Part of a small language model's weights: width 512, 1119M tokens.
MLP neurons of a small language model. Each row is named by its layer, matrix (gate and up: input weights) and neuron, and shows model dimensions 16-143. Each number is 500 + 50 x the weight over its row's rms, rounded and kept within 0 to 999. Numbers have three digits each. A neuron's up and down rows have the sign that makes its largest values positive.
A block is one neuron, or neurons of one layer that tend to fire together. After each block is what it responds to, as a language model described it from the Wikipedia text at the highest values.

L5.gate769:626466519493551521518572423490534559441496489543464504470507466560557480611496530525561474568535442539494500610513411484513408534561473570500584483524491512629513475495483526458470424535458403473472449473456438469460568572425491497481450508506455536480497527484470487455563501442570519479512485545482497531509480524484499445568471500418438471485415397536449496545583507476493486426600
L5.up769:508469641479465613528491615460508561532567431461487498499492530441461434449520443503545570419440500438530484460526521535457521442523494475542459452499447500501364643489589564546620455496498427514506521487523536449473517494484547468491488427543556539500559558509476523465469460473517615406437531475543438484535513545451601480532445488502498499395509463465480517499537528476545565439565
Description: Ordinal position words

L6.gate0:517528493457543533504521468556594515459471411449514435489525534500513635482435559424418403590593457478519481544549475395413426442553556481450516432506506464538439431540543567430559539568575495470489456529443484503502521506511522532527574448511484543506487489446558524487506542493435520462521460481515528478497467588439498568558534464402534408488658544422428637524477499496456477419518
L6.up0:507534475482476480562461488489513483517496481489512550501442418459496543488556501465495512533540444387515485385491506565426513614498510507475366514447512444516465502583488517502556561469548512430464511581502532591517593515459501498603597452496519522526500560502553482420567504485560488434521503435523504520589512507516453442413527437474545546522516536540571545439574570465483505442491
L6.gate641:547480479596512496446539465517435431603514510466456452593527391574419493537535488469468425412545527533519446520477477519380490521549561442485417548444526596524498548453555548486593509467563483435406452468483529522527473509478494504489476515592546497432562572457542412529411457452456495514464529494590545515473501556501545448581422518492480541518483537486444535513474493438490535618519
L6.up641:542373458423464463438464512527394471562475471448434505436459469547561524448515539549482488464528502469460497542433547486450460482419540494508484405361425444505510497503555509503500486529450440404513499460481528507497502615456484507492454552575499443515558438463436598460475498438501568499559441464584524514442482582428503555624500393585515536544541559518533548490580487562498483554456
L6.gate642:468424459518522497436483466517479559459418472534487446515499530484553479543500497527401475481427520531449444515479461557460557441510556472511462366586454517574503464515408487476500544486458502505566592418445455472500503517473468448513539521499574452543481393546487551407483393552535524506501422464471563488470523429466469556474425442410433536567515439534542483635503475543595491454489
L6.up642:452489519428399507556466552461492574463411449558470438604438516453470567486509620451562464444505525502513536460601432424554479427466491446508471449529466505495420436486527475558534521501438508548491509535519587562538498365521488473606551524507581444498459467524502600497455440475554506541483485460468521478467617539475468477584533404455486482522527456494482552571501511596430403566480
L6.gate865:477526461474528590496433444535500524536490540523513467572463514487536504528484541542492480473554538603488513568505529530393482474521548361529599496481550439509493513384511547484514454379535550522509471460581471531462573460507487536524526525524545443451452507521478508518620398498492583534549537429458445485491517488570576476509495534575462529463507549459488603489558524488530517427474
L6.up865:551547477543500486548527499551490535505409463568534506538480409530532560470569475472527534544470536433500592555413482564432517479496455559536521493590525527443536484560573540493515612508532544452522583455509472523433432494485525460511500524494588524497498474443492519518618512520454432608448470516514472530555546532574505479449491494473543526533456524601447546493521569431542466535480
L6.gate936:369496476461514454457541492507441504475466570518483515447476516476507539530449495494472462429547512508582552487553503510404551513450404482538508516480474512460498481476530418438605542534520452529533492443584506590466498591533455518545440484569506552516546425563390513582538472456538536529503431464502431453498517500513419524588476510484561508486524546567447604534481493513539516474581
L6.up936:509541488382543477413474501471500522581483558485494548432454538505508497529479514512554538582554538569422540465529508538546453576397475537453467495502404417535508486579458503397516509484480503543504526476536537487516450518530563478510476509546559399519439527614568425437456450550549457480550485553556493544459529519355495471582496490469418564502569421479488539535508477477465502506551
L6.gate1229:509560355509503501531522503462578576481475521387462440344550539460428485417500525405401440539540515566570417503513456436458440495440564503470534561520458485455522520552497506475543466529452504545493484457437505431560553487471435499464502475438494518427407529510449511428451539511569507511469471547479592431524510557600506511497501474554482516392375465488558488573470508530443454556395
L6.up1229:450487512452493422471531475464479421511586491484528610500467486554440503500498500400493503543409527543605503459498482561512521499496465610578534496557514429473428539554449571423522460436454472487563442391528464444420513585452490460515523425468498406427438593538514456483518495487488501443459459509523483504530429473523508444456519514557519447497452487558509530516518509490513510435529
L6.gate1771:504504564496448527532455522530506496557505450460478540497494461475530403493476476478389493419476442488456543481519529498506425486572541478473506567514467434471444503448524445481525609345451475469586504525494493463489451510514568486471551430488502448469492402419473501518543522538552513519551526543432454449438512550471550461523481521486535528499491492597557573409463502432423517459496
L6.up1771:462508378507506432553530493527486502513515433547500585573464570451442469472554505446523477394478480524566432566516469542476377466432545446553538492389460500541390447476500483437527522408464531451530523448484479512444550562496514480501528524513407478532529464486486531525474484499508449526514471560501506457391488424579535451430519466434400576486483486495505447469425474471414547412462
L6.gate1972:493501486429482463448509495612521451523528539471488516512547492548564460492458510448513496594450487452430517454455505585465483500437498585510418561473456464464541534484424538466573500465495396413596382455439530514499488567593539456443441558546548518503454523463411539500468533540499480503473445437491459461530478483534459438425452506477494444528480453522563460509478464515497442510627
L6.up1972:527436471441518485456484480529479481580478469551487583552509492629602516437480531416471478461528480547435466480513468469484436539490617539464514597520597512481511531469526515459531530508518557362515489509499473479517487555508495490524490546486522445513483520533542495516455494463581487446404479421482441551429506515548470444510484487542474528519459501525555430437520487645578508515521
Description: Short fragments: in, de, digits

L2.gate162:516508534514464489517479442444503552532496397526518490560442477548523491512454463458538517371513429501467522456487540393457619482536500480464444535513526414530464568511442510443545462480606598488579448534479503585486472543500558532463520473545469458467513556509543532521469507521474444520552592483348555501519529492462563425403483426518512502543569483532487587469455513513351483489454
L2.up162:495497493509492547577387442529551487481522417468498538500426451505509581496553514528555544374563528546471550528518419420561491532594559488490475616543521441579521534425423479482466516474582521595509527613434509551553551484440560485507558571526474434451420554493510518516472502610544512524508626524533511494496507514495476517439515506558461454549518456558451475422559539495439460535532
L2.gate329:483485422427541474482517572546479411499614526461569507518454528498509510517593600505459543506506533481520526469507471585525459418519512497387413536586486495525523467420519585530543501509362450606480605537486443611499525482457503532478526484402503462513439467472543504530528485508503429427592509499481489495449484481441502499474564469525467480560523482559436553506586445513482486526438
L2.up329:495530521519482416540529534427512450378556459460499482433432540581538523539514515475476463455525565509495522480495498566500604499502481493492527466450544518503385501562523451471547363551466471521478490456470497522486463494458548444531562491441541546532631472534526497523513435506498530536505427453569477501550509538458431474471437488553516450423467461580538465445452481420572618455513
L2.gate451:519408506480466539500463531459461552533555484529501436516473488535406531412415432482610457580530514587466480607517526506504580508422582408477382485548523476544422599501456508533565550515526427572489529516577395446586462425452506481485604429462521532496442527446368590568462469591482466524441448508475497458507473508574516398540586485498471393515503514398507444441470446554474561445416
L2.up451:587530498444541515510440559476500471459583449461510549428542483599447510463419460505507498455587570480511559542508555537485599440484489496450516487470443463537496552527460470579482482607505405571472516449565415497524467473588537485514512497447540522437539614446522523418489380530650535522448546588525489482435470461435464448569499496616436506568475500535602577465490430477487504504506
L2.gate611:574488443526587513607525474568473500503531513565471501480512486502436462582460526510485505572463546461516514567477433590520482433572556539452507529488616449445454405485408507594508453552467443634481604559458449455425501517471500496549416498442554481428499530455454537490492549455504497476450551587449395471502486607487510391472422509472507478558591434446467464566611428444508538550444
L2.up611:550450485475536403556508584444582444432578519458491547471491521560407492576508598586463563524509592486526542461459516546482532449555456475379536342558579576517473508516556513452560518504463523482514530441513375434452457538454556512492587478499500482524487564530524472553486489442497466502482576533538452402500528513456473559457537571535503473559495432499518553592568431516524523478474
L2.gate941:511519514491397536554562567414637529474600455495496519495525482500501549412450436536427476572441516541576529550566538532424499553477508617455595494488508483585429552495543533518552524622475507491531535527485515572513505432493525585494499509365569389476494537438542500502536423459599483533553461475535589521506479514517494476446465507501491440479496510457423552513507425448408491522511
L2.up941:548423507512592545563496538437512474543506435411450499585580584545451541478488488471550437460588512527461530503429445511464448464461466522587452568487428402457471567502550498460444403531487491539508524575600487437555459544562476415454525601484487474482444440517425469559511489583528489454441429414514544474496513569499576462502477555493528456469471482462438442417461500524452535494535
L2.gate992:490413385432543533470460463515483568542562522528511487497502427496435471394419439516492542499524435487419492570495426466575458574429548486467482503449505418532438556437559430608467539613467446469412520536590452476568517460536632504567531519483629536469468498460504611502565436565487470488516589481453459505453433480550530518554501532473533492593511546451586428511448464463554527448525
L2.up992:542426453498467539499533499468515492459560440545484505433540551530509622394537428465585527474452544584558474594372501488463619496458508549480548457462452402447465503516600469519494495529535433526422473530456492536463500469466493485521641394510534489465506472449560625619458434498571465482458489495426547576429509489513500538562467514527511506490453536579509569442565510445460568491538
L2.gate1576:495482458530473454513576522456421456551582451526490543452515530584455520430525593506493469499470562483525481534493503451577495518555482569340581450607528391430423465450456542573491511616433435563443449483513526512486480530517493586542546528502527511440532482386541496510535460494645512484556535593487425515538493522498446454464460571507525476471536376461437566505527412458419595485557
L2.up1576:498453502476443534528557533512509443477531536526523461540524457654406544558444545523494427568555500558488564453502501506554476442510561528498556503517480531551527469561490509447461441508513538425476535487477503533492571547467506471476479530510553411475427473445565535445600361496462525532455546485505493515468587466540504449428486445566492461629506508564549499612559478465508522528521
L2.gate1889:559501483351579534544515565425384502465558426479452410401551476543432484561433550450494478518496546518515597537552543533471492508392557445472425486494510516544465553471508509563520392481554520549517484555435567480520487498466604474421534493625538551454401493440459562552561464533555515519529507465468486456530499468493504486519529436509553482522464517421431543566536463459425427463546
L2.up1889:468486516388492485520513577404461472504551502402488545466553451513403452500420561434506446548552554395581558526474539489410521484536492525494531481480575520585476490505469395527532385529573411547522486484425568514489478432523544532476558513503513526477482502446470573426534524479561592494435556578474537483546467465492495397490439597513537446577534470542556518490477520379454500468516
Description: Token right after comma

L6.gate482:428608417477506490458562544502603520525459416400477526487427525432542502527433606568398496527503517518441575468500528517494462481430488427489456547451488517515539446499455446487549507480492576506523584536464529489525479531522485498437359514603518486518495572554438438383474593621505540481457403577560426477425512461533543489456561576471582509500516383456526550589493422559462529476479
L6.up482:423466488494526544451487539520464431543453426520529494489549561466445473541496500551482480523432511483430574500613446445509494437492519407582420491546486572502437545521482522453548526479539477542491508511479513522541467504444497557558476449462574505513454465454477519615510474467544514526437575539564475465527510495595500536522467544570551383503434433463527467480435582552564453497527
L6.gate683:489574451466484483468533486561490559559453514563413449453375514487443385525586564495453392623465466591552476507431499497438447451564473474501447441470535520559433551462548513517537527509535566500523535512493451504489456601446520432519472488576516587480382417498452402511487581604498505504432534449432427506552425396658536527537552512461493472511541553529485529459519478446470454502559
L6.up683:356561511502452565406478501509453499516491479528525408492495465576556342578519508460493534535478494510478549469518514514558529508439398508524461411433455474551506405526495546599418514464467498432541553399398584620479526532481583499435447500554516514505511531608491509517524454527400516427391498473558561477437498549503562350557566422551537519441552454513558539473519507485436509492434
L6.gate733:448470528539444449466605454476484501409494382438533466476522519474554456502518573581442558578500525503429541413562433542500501492460539466538461400502500565530453454523573516515506518447470561505455601492507458539520464448474445507553483484601461451492496394533496426455570457492469451526464562543508501479498476494512622521440511510452412533489601460468423542465485530488463452455615
L6.up733:429553460516491529524449521475374497456517459445501446524553476401557464425430468577459450524465436491505488488466520592452488575501498354463506456552585535493433604534510504509486495552454586487442457434539496585495512432553508423485591412480505501526462490518338546541417501484501454524475500553431494571479411514514554437481523444507450409530505535536554465493421406480436524520468
L6.gate1031:423530478453469549473451559467493601494539555438512530571474482450462422538534480506544457485523555518518485572440534521400527494635570508477572430502471450468440445563420519445480476540478482466536538521577534445516494478453498531543479371483400503477476463532551408542456437493560524416494573538479424532587464430416459599406529512494514465552530508513453527542477443452462571546546
L6.up1031:520491496466561537534483443485506550449533551407407468536430448525475421494542524467470413454579514447399447478546496538400506463402571506468516568464438424474502476491507474370575356480504418409486566501589532534561550478551557517468551488483489560580529554467495442499490642509584494442481480473511496520542483399478503517430437522470507527473620500476454516396499418546465517537513
L6.gate1091:456429450426521456501454516440479467452588492550486570476465443503416351571466518457480469583482494526493447548477498501587553509564514558465488430562482467468448474465513493522444450474510526493482512501475480534558535517497456502523412513560506622497480506504512431463467544444427561418457435562501378466544428502497541478583534554534542549529498475531503418534523400552539504440585
L6.up1091:457495485477459491505618487421519504433587513454364460570424511552487549552499514513461432480532541535498456580507598445514462588535525416621492410458544448574441525500524532497550479519404505541485469535608497536502446498498464499500517561445592474458494503373511342556496496531552467366434475482531497538541486422442509439443481481470568426512563479514530560539546533473492519465533
L6.gate1453:492517505507550521524480552544505543522458524444526446494440448473554466529535531511452459530501540426535455522438422505531512517529564544529474494511467460487443452491480468532524618544426516538502559545474544499575556408437500578499447550501385482556458564477545504420531485536485449478463456468521441593437488442463469455527563501522553451433487553581548539539609482464409489514478
L6.up1453:496471572523445540525485445514446548572467545489524492528435382541554460517479500471487565514477483449524583559472532506536487454546458425510357473398558497514562487367585561568449507494487502519510479430506441527584510424541438533506426417562429499532423579574506374536536510454469494495449544499612550521477401470483473534442472408530456437486500555413447471582567540529540500480518
L6.gate1710:518603557527474554466414427572457502503610529409428540495492451487497437491502535478475447523476526563494512429546482560512496473476565498569576585492485529522551515600450594518524563505506419460515414476460521504472539570520486487480442516448469503528549489513435487579434463556507526504466425558589548528450583483512549457559549453534445474578453552447605450557468482411503485448534
L6.up1710:494606536537472521513545567497486499439476445461516520536604500513428552354550457462513533463492530565367612458526479523541477481532497521495456510458444522467551588552537416493425439487476437517500482571459524497525531409565569459523574484572410399509490531625458457505506516519434484459469449411500497422525461526531550531484425455557533467499464433539549517419480513469478582529472
L6.gate1838:504538485541515531545540510550553470452516518456619512514483424520432390592532477513527457563481522464532472447595512682472518537480598474481561520448524531527561526544580489473509540547429479475538626472375492580601454578440526509526476466487415580442472514451414515515466557593498446547481416511535417527470550535484570538412497538537453537470501492476498533542524491462506539450534
L6.up1838:509419516489474450400447439435480518600437451478477537491505449497548371569558547414509481456450590579577479522504474477468599553528552468642420577455546574590494442524488465551405489524490521504525546512547523438507492544561463518513449475437427478537448574507400444512525510503573518451545507518466445482546488500476515421570543437498491352441481513634433465515504508460476491532563
Description: Section and paragraph ends

L2.gate148:496507535465452480446446495496422490518516423611536442427414478550471522438443571470548517510493525421474510370445504473495413553515554516397546479558568571430531517498561410422422473525556463551548425471488485538528521529494466476477411483499544481487489484464526547530475387431516518582522532610509463569497492529488480413410553530638483521529506529523484488433570421423532430430502
L2.up148:418479538497467422473445475510488482509474465515550454468471504491515501545562451438516508445530572523618507435524505537619477476599501469384454572542469503465460536486532437460392489460503407454465593553560521510484465582431507492461419561508480459446510502572538486499452450494521480540502570549526458525516493486536579463516419487599484539500460457552533469373504475470490474430448
L2.gate273:524532464498513486517509559454492457481470521537562458500539454523567473581439535618568557524506518579498498477519464488548479583537489419452558589493543562603515493519493531458461502432701526516528462460522531495442451486530566529511421560611568496460463491519453466519580480523532472540457421546499507564477383572599520542543505474584513502525418498422522521489496515512411508496408
L2.up273:483502549409560478481445483558460580527597519500473486493495501525602476503570518611461504493477519591473523502480519490492542621469568536442520604449606480504544461521383483514327514447411509447440479475474465508431639548459567482504439541464475559495533579501482570541488544537557517522467482448557489518513547433538537491547508552515511469507447535523555506397547510568496513575506
L2.gate797:542509564447498563522462539547464465596563488484418589397451380475436524517489562516603437489466495482650429509541472533440554487486500487449478444341522488519505458507546550408485544552455404501514439552446431497508489550488519455422563495503551519589551492511528523457575535374541627538503549501666549455509458497427477512460529455442501428528468511507515504455497546535462504484506
L2.up797:407585642471579477510507443527401495547532499414422525433408513602435456498519463490460565475430471528409411534443403474369525490435512515519498467531577490491418485540434445437508461427492455454482470472418457459575571414504635549549543437445546542556504466412532537477474510476438554436401486540428453556608574563591467522623431415474531507473579474505453507573577477543590498544542
L2.gate1265:458504442472513483464363545488495419628553543523420442453595559519506513459472555557517465429413461464463532532428415524515562495419394438515473522483501573543460466507427495436515503492526504413537460582548503573528527565575453527509491578500562422470429520499477492468565506511476477531528485516490503488452429504544519539491515454566473573533494463513485520477541501461487513570495
L2.up1265:374519511487500546508468554470485466554500543428486494520547569487531481449493598513495485404449529483395479551526415443492462521445380460582494493548504505450599499558482489512556391457522475428522497506486457518553463450564540510541565465523528499483562553567474468587444561513485456450547459560494530512516525512570556500551615502545482461559587436438561512520514604469522451427583
L2.gate1394:534445507529448512508539505407438407530425494461468520526533463503498450519526532430415505438545578519429565505499496509430410573520498588554422537471537514523431488509405565546458480471549445399527373453519482526450528571516514462530485570537545438478486528495414490495564566395495427622540546454647461534520493570473563473456511429589515547545548540578448574449478464512467526480601
L2.up1394:449501423460563505585507503480340478541390459544482490402491496511557490556596442530455589453441493440487591480488441577471462519540548493483482455521460503448488455522570479502567574514513475492494472505507419545554504567447537509450472579520429526483447454452349549587468452418544488462517585568560499436477435487570503423559463614508534558435550485532443462485522518469440522530570
L2.gate1483:509466542489544566551501528484477473546546510377526490520548375450471435555494567500574513545418485662536485511543561511482536444496520586448497528487509465429479589552397490473497520525563447494414474588489514528504544477545483478454518436540552551495594557465445485449500524454529457562431503493496578454510423485584475490547572469405420587554551456555563475474486534469449488504444
L2.up1483:516447544486477563505484536486588452435503560454500494491579496465501544529559454418473584582470523552453507521522487420519601420416553556520477492492526500452551486475427444513499518494597438513506421462463624517508474475471441527522467486528535491466594534487487421548526507500518415536563561496512458552525462508508552525460525506411563601471491605552443349421450530432532536464550
L2.gate1902:634483500500432472502531475440446496523399555437550524450466494623586590456608452497521559499575432573530475518488490471465519575429504547500447518556485552508590442472470585494539515523492500492637493505578434514528490515412619556478552510574495476511536508493506430441526551501502533423465465480484518523510550527501471499449497469440501537578465571582465457431447508437464401544489
L2.up1902:580472386511534587482494421485406494496472460547564476530554479553526497513579426483474486476515539518557520488551489480482537556510531535543514508541434490541471442443410482486376435452436510491534558522573453509443522601518542415367505508529501497544496467452512521526455549510524500503469473499489556548498486551490532516405489523554528446629483485480506402556476470482436388527465
L2.gate2004:462462500581463447483503511496467466424535538586452478519537466481485476438536467407468496540456505580566455513566441478514549515521470489479505571474436518538540575473524463393502435470431505521440405472456503450481565450423559535522481478586510516497556432493473502560486464493457513526501477436527562650465472470471579508557475580440487480524608529539484463472512422450497529390560
L2.up2004:502559466444440565473500472504486542526532527443496416459477433501502526526432509582438451464500517407588512488501493474554599580505395387452464518490541441540647509519516473500411564490476588526472438533495410440488568470427540508495539414520506466590482583564510426499500494514601520414489504454525537617475510362508483441449615590495626543501505465460411368515510514520567485476549
Description: Rank and ordinal words

L5.gate1424:517445483434491514488512483469514439477627527555441539579481509419556577542569566544426474497532539587433424455543525467528460567520488458535589520492573453405518509525435463593509489489384581526538544481491504507528422549452514479603539440532551594475573442441495447480487521572546460505554507423505499451457420556514479501467470504483464454558460576546480531598450593546539566539497
L5.up1424:488454501534437512496528494442456467414476559547533547516512495516487442521563496543608471539515542577626513529481512498401523556554425511636512520513534520396521495507492452630535608439455455476408501470610499529579441505453432536492536515461461514528492465456626509517402481479419528428497469437470478537540591433526455474523549477543478441506533532472455492472487448623516445472487
Description: Table row line breaks

L2.gate412:488470480525408388541594457476518499517559447546421551562418533539520522479473514580418491439489546489545500565542464518540480442444617510518477432448475450417548474525495502453526540489469465529381521452518553488492457514556573506610499539430584486601544491451485620563532539503505584495487540489475458545465521565504577475477558526565487438462557481402490554530494522507465514489570
L2.up412:507484386515438506440577487475491478469474551511432424535572529505520497568538525533510403520433569634486517519395418465502468507555482536572530584529519569553454511491444498578485436453467535475487604392517402557481518440581485473451478503503478446480527493483383615469517674558474411549500505489576457498439513582626531558445462521484480487537529489495532514572572535505563524540507
L2.gate416:531548534613491496413457460508516465612465530408489507541579483433476520413520487529499470517512479467517492538579479472567532510487464533373494518549463501483496546452550468529495531481494491533390573483502528528496511421551503459593530449477498473540526500418544530522470446525528475446374469520541478488539469523535562510529539426462440440581485515539538519403482462429569460434508
L2.up416:531570499627572487427475481553480480567557508451511529497573413560453478473485466496567586519433538502521579531572503505488515531536423553496448508551463660467538492504513451455457513445520471508436527456472516493440519475496461481552523481496574461518512526533417475515452448460536427508456391522615448473502500435555543534537450461499459520544457521431564486560433527445448441489499
L2.gate738:525595558448447545475466474427491502513463509542412455456431489565536483528482525542501474605478491560498513579535450553527511531611496469496570500424468468482507473466494571618593487488478447480548472490556525489470502501397594533566545458445527503495605593541583489513509450421481462482537481561391510489508510512496572521542458481513516401534524546565566556477472534494426450578467
L2.up738:561481426471493580416492441459521524586514518530455498426540419522513495446561499506531500466486440423515454503482544420466534456551493474496523543489486435477428520569528558514486521535461482490547584556575440490564522450455495485518508547504514537473563569507527431473549406462464495466541532499488519496483541527485565583493419542571555534463452456554485462477442554565517591500517
L2.gate1014:487504484405593426378490592559498490582518491547470493522504472455518466480466497523601513525577529513464476432449555502570563427508438452439483493549533422464545563473516457561470647429458508490537481464515404515507393480456535530480538504440524551479498553524488494548539359427551457536528512538487459437462434477518467595464505490439440580485472509483468628556462500506391431441595
L2.up1014:546557450559542507589533462504501492496511575477471547462494470546566527537443500558536516535561461460461473483526568564459576446558435376460513482569510485447524522540492423524470511441569600471438535491475462498517456472479551484483589518530570525555576460482501420482451445459490507477583505575469452419521495553503540497492427454454585441474424534475504526490490552532437515477540
L2.gate1270:443528543533497508473481621490603490495481578419500470596532527575544554478432516534549524506498548396404409515479615486531609449474456479486528483390427583522546479532481630527519535560512523547595525529540488492578514559573549515530593428456531454526455465405507539501493526454454508435468480432451421492476468527470531513544519517498506527541552483412542527464506557364481505524508
L2.up1270:481489524530512570474469379539503535498496591475515553588523497408487442607452447512524599523506526390438467357477558412558532584494550562488501489504487484545597564456552515426502494528538541593500509534553507502479416544531530466500574434541595495546460460462526436476472624480534516561464546477480531543420516560432543505484489544552465564540570506518537483487491539521537474542512
L2.gate1636:472440517520537528433499495437514547511565506477506580517550467525517471571466598517459528466584513566577516521517531533535459503510501460494577404473460546440463519377608447513473505510455422499509496501556510540448513467543479451532538465501569485525628528450440593521493517488409451440506564495411546495451558502495515505403473584539501541492433469578606524453463486513489503479530
L2.up1636:492554495468536393408373497402466432518530488540414471522508477590515535535472571507478512410571515480531526513522414503551478451543554456462435408566450503490544536516513502527574533467545377513497449460433484543562536498426494523489437430551486518490574487449424468445548453537494493405451558557526475506456527610581553447487499623498440499477587571473558431604582529560543398556414
L2.gate1661:511513458519431515569398483434559537524468525482491545506540475418546456538500455457436441572534494394462436520549453400423508608518485490456412492471529553470516441448506520546494600527431461512490492502526516528369450472476476409502568524484497449546585501499488484399445439492524494489527425558506457456486502463551546574484548391471499476493497505505457506462521475421431430557532
L2.up1661:520480573502556645534408464443469500470484466547396542525544453548478523537510462495499419352477541479479529534583431527503485568540533548503427471543401437466469400443493530546486519433489532519504553568572454520461395453490450425492511552468536550531486532467478485442438458568500447527490423552457535462532445520517530522519538396515502473472473520515586527463531419468424599450568
L2.gate1673:498592473442519502423532476518541472507526548412493485517527553524498533548494523492605480491513419572470514498516520429432458476562411594499434499519431453288525488577518459486540480506510466558457546519484591533361471518421541467530492483442577372535560574418535517404450493503505547536478442603529522552509566501492447493526540504567518567436475448443461484485549521537398496578461
L2.up1673:562529434507460571436524457468455475545486539462552560623555523491452479561542551555521570461479534448506526465471491494552498538554482567473544476522331515432520465519523513605508632479454488517536516471484524573453482444483572557493461556485487526525484472457596490407471569491494414471459454525457619520493577422384510395524503451503451440503412509583619578385489586485505487535481
Description: Line-initial capital letters

L5.gate78:555451457506465497465496581419627434551398531579489508419524460532523537513531568441536498523422602535532448439466492543506504416481539484520487461469445526517485496424550491553511559491490558471538524419546412484504499517494449534482551536465473540509480491543407447525534537439394463482526523608546495473504460546450458501572405539465538431521471484510438507529480505389537481584476
L5.up78:547525468474496450560412509418578349477436526502541464501491427537436465523490498385537420437534516515468467538541450592494511561511545388523567404388489485465499482464580532499483539447445502491444454448476617545507550511581474508400436507504493512568473508495413476544569493462528454527494475540571434509519514439465456541506444452532484466506422514498519562542445503414467420564553
Description: Appositive/definition article